python train.py --n_kv_head=4 --head_dim=64 --vocab_size=8192 --parallel_block=false --init_std_down=0.0 --lr=0.00528 --schedule="wsd" --batch_tokens=[16384, 32768, 65536] --z_loss=0.0001 --train_tokens=195700000
MLP neurons of a small language model. Each row is named by its layer, matrix (gate and up: input weights) and neuron, and shows model dimensions 80-207. Each number is 128 + 32 x the weight over its row's rms, rounded and kept within 0 to 255. A neuron's up and down rows have the sign that makes its largest values positive.
After each neuron's rows, "fires after" lists the tokens most often just before its 100 highest values on Wikipedia text that the model never trained on.

L4.gate218 [128 132 195 107  63  86  62 117 151  75 167 112  61 166 141 136 147 154 100 131 149 160 104 133 177 173 107 166 170 151  91  99  98  80 139 104 123 110 115  79 154  86 119 115 137 233 197 136 180 107 174 125 127 167 160  82 173 149 138 105 103 109 152 135 141 111 133 137 135 104 138  94 154 185 116  98  91 127 110  99 108 111 155 122 130 160 130 137  86 124  72 187 136 139 126  57 162 132 178 152  97 133 154 136  93  92 161 128 143 169 121  68 125 100 171 132 113 107 106 125 129 169 146 122  82 148 151 109]
L4.up218 [118 161 164 102 109 140 130 148 135 108 177 156  87 132 105  81 141  99 111 177 115  60 121 141  99 131  80 180 123 165 101 164 101 150 122 171 116 134 105 145 166 128  84 123 114 149 184 120 140 187 155  99 172 152 136  60 120 137  98  85 170 169 171 107 121 145 142 126 169 164 114 105 155 145 115  93 103 154 153 110  91 127  87 161 146 129 159 111 111  93 150 168 133 142 117  29 216 143 181  48 133 154 149 134 113 119  94 124 111 149 164 156 107 121 145  98 112 132 126 138  88  77 108 105 114 107 162 116]
fires after: " =", "-", " \"", " dis", " Ra", "\n\n"

L8.gate238 [109 126  83 128 144 137 135 127 145 105 160 158 131 168 184 115 149 108 129 158 112 179 174 126  89 109 122 123 133 135 122 104 113 187 133  64 204 117 161 101 146  85  84 142 167 106 144 195 163 105 111 119 140  41  93 171 111  97 167 166 133 102 121 140 162  50 132 160 197 109  87 124 157 102 173 173  85 139  90 148 105 160  80 169 194 123 174 126 167 106 131 158 111 142  75 103 174 145 122  85 161 127  86 112 135  76 113  98 155 114 189  81 160 164 160 133 136 132 124 115  78 134 113 147 126 159 156  87]
L8.up238 [119 160 119 190 109  89 129 121 162 119 134 125 130 155 172 148 174 145 114 127 143 150 133 113 126 176 103  82 116  96 134 100 119 124 147 118 177 147 156 131 116 154 169 158 207 167 124 170 176 106 163 155  68 114  79  96 155 132 155 122 120 128 108 154  99 112  50 162  86  75 178 119  64 151 122 188  97 155 104 121 151 137 115 118 109 155 122 122 157 147 138 111 164 147  91 135  68 111 133 123 109 151 169 111 154 130 120  76 145 147 111  71 152  63 135 119 133 127 119 180 167 149  97 171 162 146 104 129]
fires after: ".", "–", " |", "\n", "\""

L7.gate542 [107 121  49 153 146 115 126 118 149 140 144 106  83 115 117 126 145  99  94 106  79 181 167 141 105  79 140 138 157  72 213  61 133  74 132  99  77 148  79 103 118 129 160  59 163 126 116  67 198 127 154 142 171 165 121  91 152 147 176 133 131  99  66 106 158 112 162  74  51 134 146 120 137 115 155 108 170 106 178 133  47 170  76 115 123 159  99  95 195 124 132 153 157 115 173  95  70 159 174 138  63 145 128 162  94 144 110  97 135  90 152 137 121 143 102 134 144 103 135 124  65 131  94 132 214 120  92 109]
L7.up542 [124  82 106 119 118  94 111 154 152 111 163  76 128 110  66 167 157 127 154  56  89 149  70  61 153 113 147 187 158 157 155  85 140  96 129  94  39 170 138  95 101 132  56 109 107  82 127 130 128 152 149 133 157 150 143  97 158 131 119  95 102 134  98  92 136 135  97 103 123 139 113 136 124 118 134 176 196  90 118 169 162 129 127 160 123 149 138 107 134 182 157 130 111 138  94 110 143 152 112 176 143  85 153 136 109 115  97 126 178 132 109 125 164 122  85 146 139 160 117 153 103 137 134  92 196 139 173  64]
fires after: "-", "|"

L9.gate268 [116 115 162 181 135 125  83 209 155 158  93 151 113 160 149 103 104 166 106 124  87 105 105 132  93 156 128 122 110  91 113 102 140 133 159 132 151 131 124 136 149 177 119  81 179 181 114 138 122 141 153  96 167 129 162 157  79 171 162 182 120 130  76 116  91 120  76 154 189  87 117  74 103 143 133 140 117 120 142 132 150  76 156 127 161 173  63 112 139 118 112 124 120 145 168 165  92 188  86 123 122 148  97 147  92 117 112 123 130 158  93 139 126 153 103 126 141 169 192  82 160 116 163 117  64 103 133 117]
L9.up268 [ 80 101  44 175 185  84 128 142 130  66 115 105 150 159 139 154 124 140  89 166 131  65  96 156 117 141 199 116 185 115 152 122 132 132 115 158 150 130 173 152 124 133 150 101 120 144 150 185 134 163 181 118 153 199 115 176 106 169 196 100  61 105 143  97  82 148 102  85 128 137  94 107 115 121 122 149 122 129 160  97 206 165 111 134 115 156  93 117 137 121  94 101 108 138 155 165  96 146 104 212 114 149 113 170 127 154 148 120 128 111  90  92  98 141 136 108 120 168 179 103 160  63 142 155 133 146 103 122]
fires after: ",", ":", " said", " that", " as"

L4.gate209 [ 89  91 126  91 169  66 153 148 124 130 147 140 123 127 171 125 197 116 165 102  74 131 105 106 149 136  92 121 129 146 134 160 133 168 128 174  81 128 107 190 138  81 118 100 123 161 148  84 123 129 129 117 148  87 123 106 149 168 122 111 148  94 115 114 130  92  80 137 140 122 146 113 142  97 132 187 103 133  67 128 147  86 106 110  96 131  88 131 112  81 120 198 165 115 138  98 147 127 183 138 113  82  75 125 103 109 134 101 178  59 103 116 113 107  96 141 147  95 118 113 162 168 124 188 184 168 119  90]
L4.up209 [ 90 121 146 154 128  75 141  97 125 129 151 127 146 149  86 102 165 128 108 109  83 112  61 122 147 126  95 138 128  98 133 171 111 149  87 121  42 154  77 131 141  74 128 131 116 141 167  49 155 111 173 161 148 133 138 147 122 210 106 135 106  90 135 155 171 112 121  88 143  90 145  88 131 126 142 188  94 162 112 119 165 111 119 132  44 105 116  98  70  88 144 184 155 179 139 118 190 160 132 146 105 128  65 160  82 131 181 131 191  71 121  98 175 151 168 118 134  43 112 138 166 103 120 159 139 201 166  90]
fires after: "|", "\n"

L8.gate503 [127  74 178 132 106 153  90 150 106 188 106 134 126 127  89 153 133 170 163  73 158 138 134 149 144 122 115 116 154 120 138 110 149 169 200 125 128 111 146  75 178 178 195 139  92  84 151 156 120 106 141 105 115  96 124 147 136 129  75 124 111 135 125 154 122 130 144 152 137 109  88 101 103 137 135 140  94 157  89 155 178 158 134 140 169 123 184  94 186 167 144 156 188 133 100  70 177 192  75   0 140  87 175  83 191 121 178 104 176 111  79 188  99 107  99 159 140 134 139 186  99 166 150 117  73  91 106 109]
L8.up503 [ 96 158 101 137 159  67 109 117 120 162  99 160 138 155 127 171 200  85 142  87 127 118 115 183 177 161 140  78  92 131 124 111 138 116 121  91 134 154 133  88 142 120 110 151 118 111 140 113 107 101 124 118 182  69  65 128 105 108 112  85 160 134 149 167 121 140  87 120 145 122 153 108 107  96 125 113  95 118  96 115  56 142  80 134 197  92 123 107 157 156 150 105  95 142 133 141 111 133 108 124  55  74 153 120 174 207 100  82 140 159 111 121 114 144  57 102 145  86 137 170  45 101 168  76 129 131 139 147]
fires after: ".", " |", ")", "\n", "\""

L3.gate202 [131 169 169 104 149 149 114 147  29 114  77 111 146 176 110 107 183 156 143  59 115 162 142  90 156 119 167 122 154 155  98 149  83 105 111  78 159 114 172 109 144 159 148 147 189 139 122 138 117  85 108 103  99 146 142  99 131 176 108 113 124 119  58 119 127  86  62 103 173 182 112 120 160 138 108 120 122  97 167 208 152 144 140 162 165 156 147 150 159 107  86  66  85 123 122 129 110 103  78 150 102 154 133 135 154 102 133 172 138 161 112  78 105 135 174 143 137 138 143 188 166 130 156 132  62 134 131 112]
L3.up202 [182 129 129 156 131 183  94 186  92 121 108 138 105 146 116  88 151 125 163  72 127 141  88 123 140 151 128 103 115 126  56  42  88  96 110 134 184 144 158 104 131 154 112 129 159 175  70 147 129 108 142 121 124 169 124 116 155 134 152 136 140 119  75 159 121  99 131  74 153 164 114 155 102 125  98 138 108 122 143 155 183 208 105 167 139 164 131 184 180 132  93 146 156 132 143 158  90 121 134  95 133 174 126 187 127 120 123 145 122  81 151  90 102 159 197 134 132 175 141 169 121 134 108  94  95 152 120  96]
fires after: "."

L8.gate441 [ 83  64  96 144 147 118 118 118 186 181 104  97 148 119 127 110 168  89 166 122  98 101 105 144 151 167  84 176 148 147 152 157  84 182 146 152 100 106 146 118 200 138 101  94 145 129 124 101 165 130 174 158 138  78 159  77 109 142 149  81 169 147  58 135 145 164 132 127 145  97 129 117 119 101 130 104 131 149 130 146  82 144 154  99 148  89 130 139 121  93 123  89 109  98 104  72 144 147 128 145 126 154 152  86 127 208 204 165 148 134 104 145 158 145 137 117 130 113  73  90 115 104 126  91 123 178  81  79]
L8.up441 [117 139 191 120 180 143 112 193 159 125  81 107  79 135 117 147 179 101 186 146 122 121 121 130 155 134 135 155 117 144 120 173  80 132 105 158 124 118 102 123 188 161 118 137 167 207  44 133  84  84 186 154 133 135 184 122 108 167 104 188 148  84  83 172  90 152  79 105 141 122 140 106  65  70 138 124 109 116 102 140 135 140  99 120 104 105 128 151 151  90 149 107 123  69 129 107 118 102  98 136  98 151 138 121 108 151 165 137 161  79 161 178 165 138 127 110 135 155 109 164  99 160 141 100 140 190 191  55]
fires after: "|", "\n", "-", " No", "=", " |"

L9.gate87 [147 120  94 128  89  96 132 100 161 183 113 184 167 181 101 141 117 127 124 126 134  99 150 183 125 109 136 108 117 144  55 187 123 118 144 181  91 123 121 118 129 163 116 161 153 115  77 107 127  96 125 119 121 128 112  99 105 123 144 148  80 147 100 129 152 130 140 172 139  62 162 147 127 123  94 140 145 216 200 103 155  65  89 135 212 108 147 113 141 123 161  62 141 158 112 122  91  75  94 137 172 192 110 199 100 107 108 128 109 185  87  91  77 184 127 131 132 148 110 161  77  91  69 116 172 118 143  81]
L9.up87 [117  97 179 111 122 133 144 190 125 126 154 152 137 121 145  88  60  88 153 169 134 133 142 127 140  80  91  72 151 148 154 106  91 163  51 162 123 145 156 148 163 108 100 125 176 109 108 133 116  61 157 124 150 192 140 103 128  99 134  93  95 105 113 110 140 146 121 155  78 114 158 152 106 114 121  90 142 104 145 150 109 168 124 135 158 128 132  93 166 150 170 118 142 146 115 145 137 157  98 120 125 169 116  78  88 120 158 110 184 160 119 185 196 184 115 139 141 194 111 132 129 109 131  85 152  94 148 116]
fires after: ",", "—", " ("

L8.gate109 [ 95 161  87  98 127 158  63 164 222 191 137 140 104 141 120 169  94 110 181 126 131 122 155  76 172 131  82 135 128 142  82 119 101 149  97  65  70 156 121  94 134 120 113 186  95  96  75 131 151  94 115  99 116 128 172 162 143 135 135 139 145 171  83  75 138 107 155  66 174 133 162 153 129 129 117  76  95 134 138 140 120 164 120 110 100 120  91 127 181  67 147 129 146 131 132 130 102 155 149 154 102 105 105 124 141  93 162  91 143 132 159  78 185  95 120 135 148 153  85 114  95 166 130  89 138 210 101 119]
L8.up109 [156  71 182 130 116 138  88 175 178 111  93  75 116 147 183 128 138 119 146 163 123  93 123 131 116 112 108  75 126 130 156 106  69 153  83 152 103 131 110 134  65 139 126 215 114  92 134 170 153 155 173 126 125 179 105 103 105  53 157 163 123 112  91 114 106 128 152 145 120 103 149 131  81 160 137 157 153 133 159 102 120 143 154 168 147 163  96 136  88 172 110 135 119 112 145  95 194 106 118 126 111 136  95 143 187 126 113 135 153  67 137 154 157 127 113 156 110 147 170 114 196 153 166 103 135 121 133 201]
fires after: ",", "|", " in", " ins", " World"

L7.gate158 [135 133  81 155 134 151 127 127 108  71 190 104 137 154 170 151  99  98 150 108 102 205  92 185 152 150 115  57 122  87 131  94 125 130  99  91  80 102 103 115 105 125  85 166 163 112 188 168  67 123 141  55 137 104 171 141 105 112 142 153 139 160 103  89 108 124 134  70 159 144 131 128  98 125  83  81 149  54  97 198 129  72 129  75 125 123 114 162 123  83 123 161 144 111 158 118  82 121 152 184 192 122 150 162 124 170  98 118 131 163  96 119 153 125 168  88 121 156 211 107 139 130 103  98 158 108 123 166]
L7.up158 [134 145 162 146 179 110 143 138 136  99 118 152 127 100 142  70  74  85 108  98 122 122 134  76 149 106  88  98 137 105 144 110  81 117 121  99 145 232 130 145  97 110 117 135 139 154 111 127 124 163 133 140 110 139 123 142 114 136 150 146 163 122 112 101 142 110 149 142 178 148 161 114 138 206 142  96 177 128 131 133 102 107 105 141 181  80 125 115 153 176 104 171 132  99 137 154  96  83  80 154 167 147 119 161 108 124 131  53 163  74  98 159 143 161 106 196 106  74 151 157 124 106 114  87 202 103 195  77]
fires after: "-", "|", " the", ",", " Website"

L4.gate485 [165 107 148 100 139  97  61 123 160 188 124 123 110 221  95 164 127 134  85 100 155 105  95 119 135 121 167  89 110 170 112 158 102 122  98 140 139 160  83 104 162 134 131 130  88  89 123 136 150  98 116 132 104 144  77 149 145 101  99 133 142 106 125 140 117 155  88 161 135 107  92 137 154 124 231 150 106 156  78 156 106  74 162 124  65 114 170 102 134  82 108 119 154 190 146 105 165 181 149 131 102 140 162  84 151 168 142  94 134 125 193 119 112 183  68 129 106 124 117 202 187  89  64 142 107 107 147 136]
L4.up485 [139  82 199 136 132 150  71 143 184 139  75 125 117 187 146 140 154  68 144 136 154 112  28 130 155 125  80  79 150 157 155 133  95 155 110 155 158 135  99 140 166 145 163 146 128 124 139 118 138  77 127 104 134 108 155 162 142  75 150 118 117 132 113 189 123 176 121 116 193 165 143 125 156  63 177 142 125 160  93 148 176 120 118 159 133 139 126 107 109 129 144 141 177 105 136 113 155 160 152 167  96 131 172 157 136 194 114 146  89 105 141 214 166 192  94  86 146 146 130 159 153  87 150 122 113 128 140 129]
fires after: ".", "=", "\n\n", "\n"

L9.gate547 [148 130 115 160 138 124 167 109 120 165 162 104 121 172 158  68 185  91  99 184 121 115 124 163 135 113 174 140 156 129 136  86 123 169  64 138  75 157 152 135  81 113 122  69 112  93 157 158 144 106 133 112 101 166 146 100 125 123 150 104 142  80 115 130 119 123 139 115 166 108 115  67 111 166 119 152 107 133 113 124  69 149  46 100 200 138  56 162 158 158 167 144 123 111 144 128 123 169 155  67 116 139 117 125 167  81  95 144 123 106 124 125 149 196 110 131 162 187 157  43 134  83 190  97 164  88 115  85]
L9.up547 [108 103 124 112 175 191 143 124 186 132 151  42 105 141 147 146 135 148 131 115 161 126 157 123 111 154 146 131 170 127 178 113 150 179  91 117 115 180 127 107 103 143 116 157 141 134 176 131 125 109 107 139  89 132 126 142 133  97 163 152 105 103  98 103  92 114 183 160 197  59 141  67  50 198 132 150  55 132 131 100 125 122  45  92  89 144 189 132  95 129  85 127 112 149  97 105 114  56 167 134  69  66 149 175 115 154 124  92 172 115 156 114  89 152 110 160 149 148 123  29 160 160 135 121 183 128  92  71]
fires after: " it", ",", " It", " This", " is", " was"

L8.gate452 [105  82 133 158 148  73  95  95 138 157 112 156 143 113 184 131 123 126 131  69 147 153 172 168  93 142  77  74 158  95 174 100 109 154 178 130 176 111 134  92 138 152  72 107  94  89  53 132 114 118 140  95 151 111  71  63 138  86 150 146 110 135 125 126 116 111 107 119 162 106  80 101 135 132 102 148 141  91 117 154  87  68 131 133 192 121 119 101 152 168 160 144 147 115 115  78 161 197 156 117 165  69 210 112 133 221 171 124 178 136 141 129  77 118  96  92 155  92 142 135  96 125 172 106 184 167 138 119]
L8.up452 [185 121 125 147 153 163 111 201 118 153 143 153 103 103 105 109 123 101 124  82 112 145 165 133 152 122  95 112 123 152 166 121 159  98 154 131 125 164 132 110 149 103  72 156 150 111 119 154 124 184 151  86 149 161  85  65 153 161 116 170 156 155 118 159 133  87 104 129 180  75  81 126 104  83 110 155 138 128 130 165 130 126  96 158 170 137 169 106 157  95 143 156 116 126 151  92 144 156 140  84 136  56 174 151 107 139 170 129 206 139 165 158  73 119  76 102 119 173 124 164  91 108 145 135 155 155 118 103]
fires after: ".", "\n", " |", "|", "\""

L4.gate436 [151 141 135 143 128  83  99 141  82 100 127 155  58 136 105 145 149 120 170 129 146 133 114 150 119 161 166 169  77 146 118  81 106 134 186 117 148 111 145 112  67  86  93  76 184 188  82 165  76 147 115 149 120  96 155  92 151 136 182 122 182 163 104 136  84 126 112  90 123 152 157  86  61  86  67 115  54 125 166 163 141 167  90 134 135 101 126 129 136 156 103  48 142 106 150 126 119 102  75  95  93 101 187 129 122 110 140 149 145  85  92 109 154 127 131 160 146 162 124 144  71 153 124  60 112 163 111 122]
L4.up436 [132 123 120 130 137 119 142 135 109 124 153 165  96 168 137 168 133 100 177 131 151 166 118 119 149 125  87 183 125 145 104 164 118  75 153 112 128 124 125 112 113 156 110 175 116 191 112 131 102 107 105 140 219 117 130  93  84  77 160 102 187 121  51 176  63 166 120  48 128 140  84 130 157 123  92 119  79 158 108 135 117 143  74 104 131 118 140 161 196 112  66 184 150  93 150 128 142 129 113 137 104  99 150 162 118 120  97 108  89  84 132 122 138 117 192 102 108 166  95 130 112 146 151 117 116 117 109 165]
fires after: "."

L3.gate203 [133  91 165 111 186  99 123 153 131 109 177 107 134 149  96  78 107 115 156 150 121 118 155 113  82 133 147 131 122 126  87 138 108 131 108  52 147 127 141 108 199 163 117  80  87 113  91 112 173 169 117  81 129 134 122  74 146 166  82 141  78 157  72 137 189 134 126  95 148  98 181  70 143 120 129 101  75 130 143  96 104 130 125 162 104 119 167 131 127 139  89 146 152  80 158 177 115  68 121 112 102  85 109 115  74  99 100 122 106 170  71 118 195 184 185 112 111  70  78 157 110 134 133 162  68  60 175 171]
L3.up203 [137  67 169 109 168 103 118 149 117 129 162 138 129 205 117  84 127 116 153 141 150 134 140 104  91 133 157 124  97 120  96 124 141 132 129  82 133 108 196  94 193 142 159  93  85  85  77 118 150 180 120  68 132 155  75  63 152 148 108 165  87 189  73 113 174 144 156 114 127  96 184  92 179 125 130 109  95 161 149 114 111 121 117 176  78 115 147 123 105 136  39 130 134  97 169 150 128  89  98 122  85 134 126 113  71 147 104 123  98 139  72 151 197 154 170 144 109  45  59 141 104 121 140 180 139  96 171 164]
fires after: " (", " |", " the", ","

L10.gate149 [163 162 104 112 129 136  82 150 199 168 130 129 146 135 115 128 168  94 105  84 139 212  93 110 176 118 102 100  76 115 114 140 139 176 160 144 147 123 107 120 116 135 113 151 118 141 103 207 116  57 110 134 104 160 137 144 118  84 136  42 121 134 133 161 176 132 142 125 157 130 125 133 122 215 140 121 152 163  86 122 101  73 137 118 173 124 133 165  88  79 139  87 152 121 145 136  71 137 144  92  62 110  93 120 161 130 124 164 110 127  88 164 150 142  96 117 135 104  83 161 157 111 129  78  20 128  84 141]
L10.up149 [ 80 141 108 140 147 140 171 125 106 140 137 130 160 161 143 100 177 155 111 173 158 151  72 148 106 158 165 135 126 142 119 189 184 100 100 116 140 115 108 127 116 179 133 106 135 122 150 172  25 115 149 183 118 149 172 115 152 106 117 174 151  88 150 135  80 164 204  97  88  93 117 149 119 198 126 126 151 144 149 130 130 123 127  91 137 151 136 119  35 108 100 170 123 152 148 116  70 105 141 147  67 129 156 164 131 137 122 112 133 191  84 147  55 197 144 194  92 196 123  53 122 148 104 115  94 191 102 136]
fires after: " was", " a", " is", " became", " as", ","

L8.gate411 [126  87  99 144  44 125  99 176 148 147 131 142 170 142 130 136 175 143  83 154 159 162 151 168 182 141 130 102 156  65 158  92 126 181 145  96 140 146 171  87 157 155  68 166 189 126 134 177 126  82 134  78 153 196 113  77 158 159 141 137  95 115  68 144  82  99 170 131 163 118 162 132  89 103 175  85 121 130 117 144 103 109 122 189 153  91 192 149 110 146 155  91 108 145 147 100 157 153 116  94 138 117 153  82 166 203 149 165 121  76 140  83 162 142  99  95 163 149 136 165 138  70  93 120 185  94 128 135]
L8.up411 [142  73  97  84  52  75 122 176 102 100 154 131 164 123 142 108 155 146 105 136 135 159 132 148 164 135 110 113 126  96 139  94 131 204 141  71 142 179 164  80 179 165  98 170 133  81 143 173 138 109 110  60 154 132 101 128 156 166 128 116  80 151  47 155  67 116 180 137  90  92 148 111 116 108 134 109 117 120 111 149 118  87 136 156 135 109 159 111 152 162 141  74  72 138 163  95 183 150 134  97 115 102 179 112 155 151 149 166 158 103 152 114 145 122 148 102 137 126 134 188  92  78 132 102 157  45 115 122]
fires after: ".", " |", "\"", "|"

L7.gate203 [149 129 189 140 140  99 108 170 137  49 140 149 184 122 147  97 157  72 148  61  97 109 179 109 134 162 119 166 124 144 143 174 132 140 161 103 160  64 121 111 164 115  96  81  88  99 146 108 112 105 139 141 150  99 166 148  72 116 193 127  57 176 157 119 106  94  51 110 154 142  83 139 129  81 127 121 109  92 123 132  81  90 153 153 117  79  44 179 102 120 150 129 164  79  74  85 105 119  64 133  96  70 101 130 142 117 159 133 132 124  75 160 153 133 129 184 158 147 103 123 141 100 152 126 128 129 116  88]
L7.up203 [103 104 143 125 141  81 104  77 107 131 139 118 128 119 148  95 125 105 142 112 127 110 120 132 157 136 160 147 107 141 117 131 105 147 109 149 124  76 156 161 125 105  95  80 138 193 147  43 151  92 180 130 122 159 101 140  79 178 173  86 151 158 174 152 156 123 137 105 143 122  66 114 108 149 109 110 109 117 174  87 209 110 172 111  91 104 124 129 148  77 148 133 104  54 136  85 121  93 133 179 150 150 112 135 100 137 139 106 140 127 100 119 123 129 140 156 150 118  83 155 110 173  52 103 112  97 185 163]
fires after: "  ", "|", "="

L8.gate23 [156 156 140 108 160 141 127 130 143  90 169 150 143  80 102 187  99 127 102 180  90 159  54 142 123 109 158 124 185  86 166 122 163 126 144 158  75  86 142 138 168 125 137 150 142 125 185 140  57 108 101 157 125 146 100 197 176 142  86 141 169 147 100 126  94 211 120 107 134 144  54 129 124 175 159 132 115 127 110 119 153  99 130 185  83 145  57 171 174  92 128 130 124 101 149 123  92 100  86 186 107 138 140  82 152 158 103 145 116 108 126 163 132 154 102  94  95 173 112  97 140 117 116 179 164 175  99 159]
L8.up23 [ 93 121 197 110 122 115 121 117  82 103 163 104 104 187 186 133 115  96  71 147 136 134 125 140 144  94 120 164 129 152 130 105 132  94 124 107 128 143 154 163 127  96 148 127  99 147 132 126 149 180 153 126 117 133 147 184 173 173 154  62  68 105 145 110 116  88 142 157 121 143 159 115 173 118 111 165 129 127 116 117  92 115 171 169 130 134  72 148 114 122 194 147 149 103 192 123 101  73 122 113 136  96 178 122  89 148 178 164 164 142 134 157  89 138 142 125 100 134 145 135  99 210 129 127 120 136 146 135]
fires after: " |", "ug", "r", "men"

L8.gate669 [103 128 159 150 166 147 114 144 124 136 117 137 153 184 164 102 166 119 145 169 122 106 141 133 119  81 164 150 125 110 100  79 142 140 165 126 105 147 197  80 110 193  21 181 152 147 134 182 110 158 134 123 142 174 162  72 133 109 110 168 130 125 137 176 166 106  86 123 152 145 148 113  41 151 100 155 122 162 149 123 126 118  78  76 114 127 187 122 206 132 125 182  88 156  97 107 189 134 123 152 155 118 102 104 134 138 144 121 117 133 172  66 173  99 108 128 179 153 109 126 125 112 113 143 103 130 151  90]
L8.up669 [105 138 138 124 110 199 151 119 154 140 133 123 171 124 200 169 159 114 183 130 125 138 141 137 138 177 154 127  93  52 118 127 109 135  90 120 119  99 156 125 116 158 147  88 170  96 139  99 122 113 144 103 127 126 148 116  92 119 131  77 102 162 136 141 179 176  95 175  61 173 152 116 195 106 144 125  98 158 130 148  94 129  97 117 148 126  70  93 152 182 112 108  99 155 167 124  92 129 105  96 114 132  97 133 149 148 135 118 138  93 106  69 125 134 101  80 152 144 110 149  82 175 181  71 193 126 132  31]
fires after: ".", ",", "\n\n", "\"", " ("

L10.gate225 [ 58 124 126 156  52 111 124 113 185 172 123 140 140 138 255  69 107 138 158 137 136 148 157 132 104  97 147 119 147  99 107 104 115 174 169 188 155 148 109 170 141  83  79 134 132 116 109 142 134 147 151  41 111 183 114 137 169  90 145  76 124 128 125 125 152 105 120 132 127 113 148 130 161 126 125 133 123 181 128 134 102 156 154 141 196 154 125 164 141 152 158  92 165 139  75 113 157 146 144 137 156 166  94 173 103 120 155 121  95 109 143 127 132 134 161 189  83 135 136 137 126 101 114  82 124 146 141 128]
L10.up225 [160 141  80 154 189 144 136 126 153 111 120 118 125 101 166 183 153 101 102 118 184 144 150 110 137  92 116 144 134  70  95 139 125  99 152 139  56 132  98 138 107 122  92 105 139 127 150 125  43 100  68 158 132 114 182 143 129 116 139 122 197  70 103 173 101 109 168 150 137 159 130 100 126 108 128 114 132 174  96 138 118 157 131  79 119 166 128  72 122 158 105 107 100 122 115 124 129 157 140  91 168 145 130 163 160 154 126 137 130 101 173  36 202 132 148 114 144 110  69 193  64 135 104 100 158 108 175 150]
fires after: " in", ",", ".", " a"

L10.gate590 [125  97 191 128 148  62 134 116 149 111 158 118 138 137 111 115 129 134 159 140  88 212  72 127 162 141 128 136 167 168 132  53 102 109 112 129 115  69 110 100 131 159  82  92 158 132  90 178 110 138 145 104  77 134 180  95 129 162  98 173 107 136 120 149 162 123  79 152  94 157  79 100 102 139 127 128  98 122 173 142  74 117 112  85 109  59  80 148 103  29 111 140 106  79 149 124 141 119 136 136 181 134 119 119 105 104 123 134 153 159 139 170 151 100 162 140  56 136  71  58 113 155  48 117 174 158 132 110]
L10.up590 [123 154 162 152 148 143  74 111 164 120 125 112 180 145  83 155 100  99 155  88  69 112 106 145 174 162 109 157 200 198 151 113  98 124 127 103  92 156 128  95 160 160  98 124 150  93 107 160 114  93 112 110 169 139 113  91 132 128  84 154 167 138 168 212 157 115  89 149  54 104  77 145 145  83 127  94 152 151  86 127 132 128 113 192 149  71 184 144 150  47 138 146 105 122 126 120 156 168 179 114 173 108 125 140 143 140  91  59 133 133 165 192 166 139 159 165 137 118 115  65  86 145  95 156 174 135 191 131]
fires after: " |", "|", ",", "ous"

L3.gate27 [157  68 128 108 170 119 127 122 174 124 104  88 169 170 128  51 154  89 137 152  99 109 140 134 120 126 115  83 107 153 104  53 129  91 132 150  84  80 171  77 207 196 135 143 149  80 126 110 171 134 181  85 137 133 117 120 129 147 142 133  93 128 150 177 193 129 132 192  72 115 177 141 155 100 123 171  88 116 189 106  98 120 175 164 168 113 122  88  52 118  94 138 110 135 131 120 101 110 117 108 190 147 186 140 132  93 128 134 128 137  77  73 110 160 148 149 108  77 117 148  94 128  91 161 172  55 169 173]
L3.up27 [185 114 140  94 153 136 152 102  95 100 110  99 208  86 148 132  97 107 176 142 118 124 136 105 128  79 155 125  72 150 126  84  57 115  92 114  93 123 176 127 125 176 140 166 177 121  92 121 126 163 165  85 136 160  96 107 162 147 111 153 124 115  84 107 162 148 131 132 124 130 182 116 120 106 141 168  57 192 139  75 109 129  97 204 156 126 126 101  32 182 101 158 149 135 179  89 162 141 126 137 125 127 158 107 107 131 137 164 132 115  80  59 162 198 122 133 133  91 128 125 149 130  90 135 139  98 108 186]
fires after: " (", " the"

L10.gate244 [151 121  82 136 112 115 121 147 138 102 109  92  48 165 108 121 153 144 102 109  49 157 127 169 103 127 105  99 103 137 158 138  91 110 140 136  93 163 160  93  95  69 102 107  82 161 130 173 166 116 125 151 151 217  84 143 161 144 155 113 153  88 122 129 103 169  89 149 145  93 110 173 154 146 176 112  68 109 149  83  79 185 173 159 187  99 142 130 125 144 155 120 118  77 147 120 153 133 115 172  70  72 117 138 114 104 176  94 130 118 155 133 129 150 111 115 152 152 149 153 114 177  90 120 123  44  67  56]
L10.up244 [ 85  96 133 100 111 171  93 136 113  95 186 175 120 145  94 145 153 122 183 183 116 114  73  99 142  55  61 170 123  41 138 122 126 115 109 132 132  98 107  84 167 128  76 131 106 140 122 107 144 145 102 103 153  71 173 118 179 123 122  88 131 159 100 159  86  83 172  53  79 122  96 111 103 133 151 160 160 130 128 150 112 113 101 154 169  83 119 159 129 127 107  99 123 111 119 106 190 144 116 138  47 168 115 140 148  91  95 164 176 133 114 179 191 156 109  59  85 138  70  56  75 127 139 138 106 131 144  93]
fires after: "|", "-"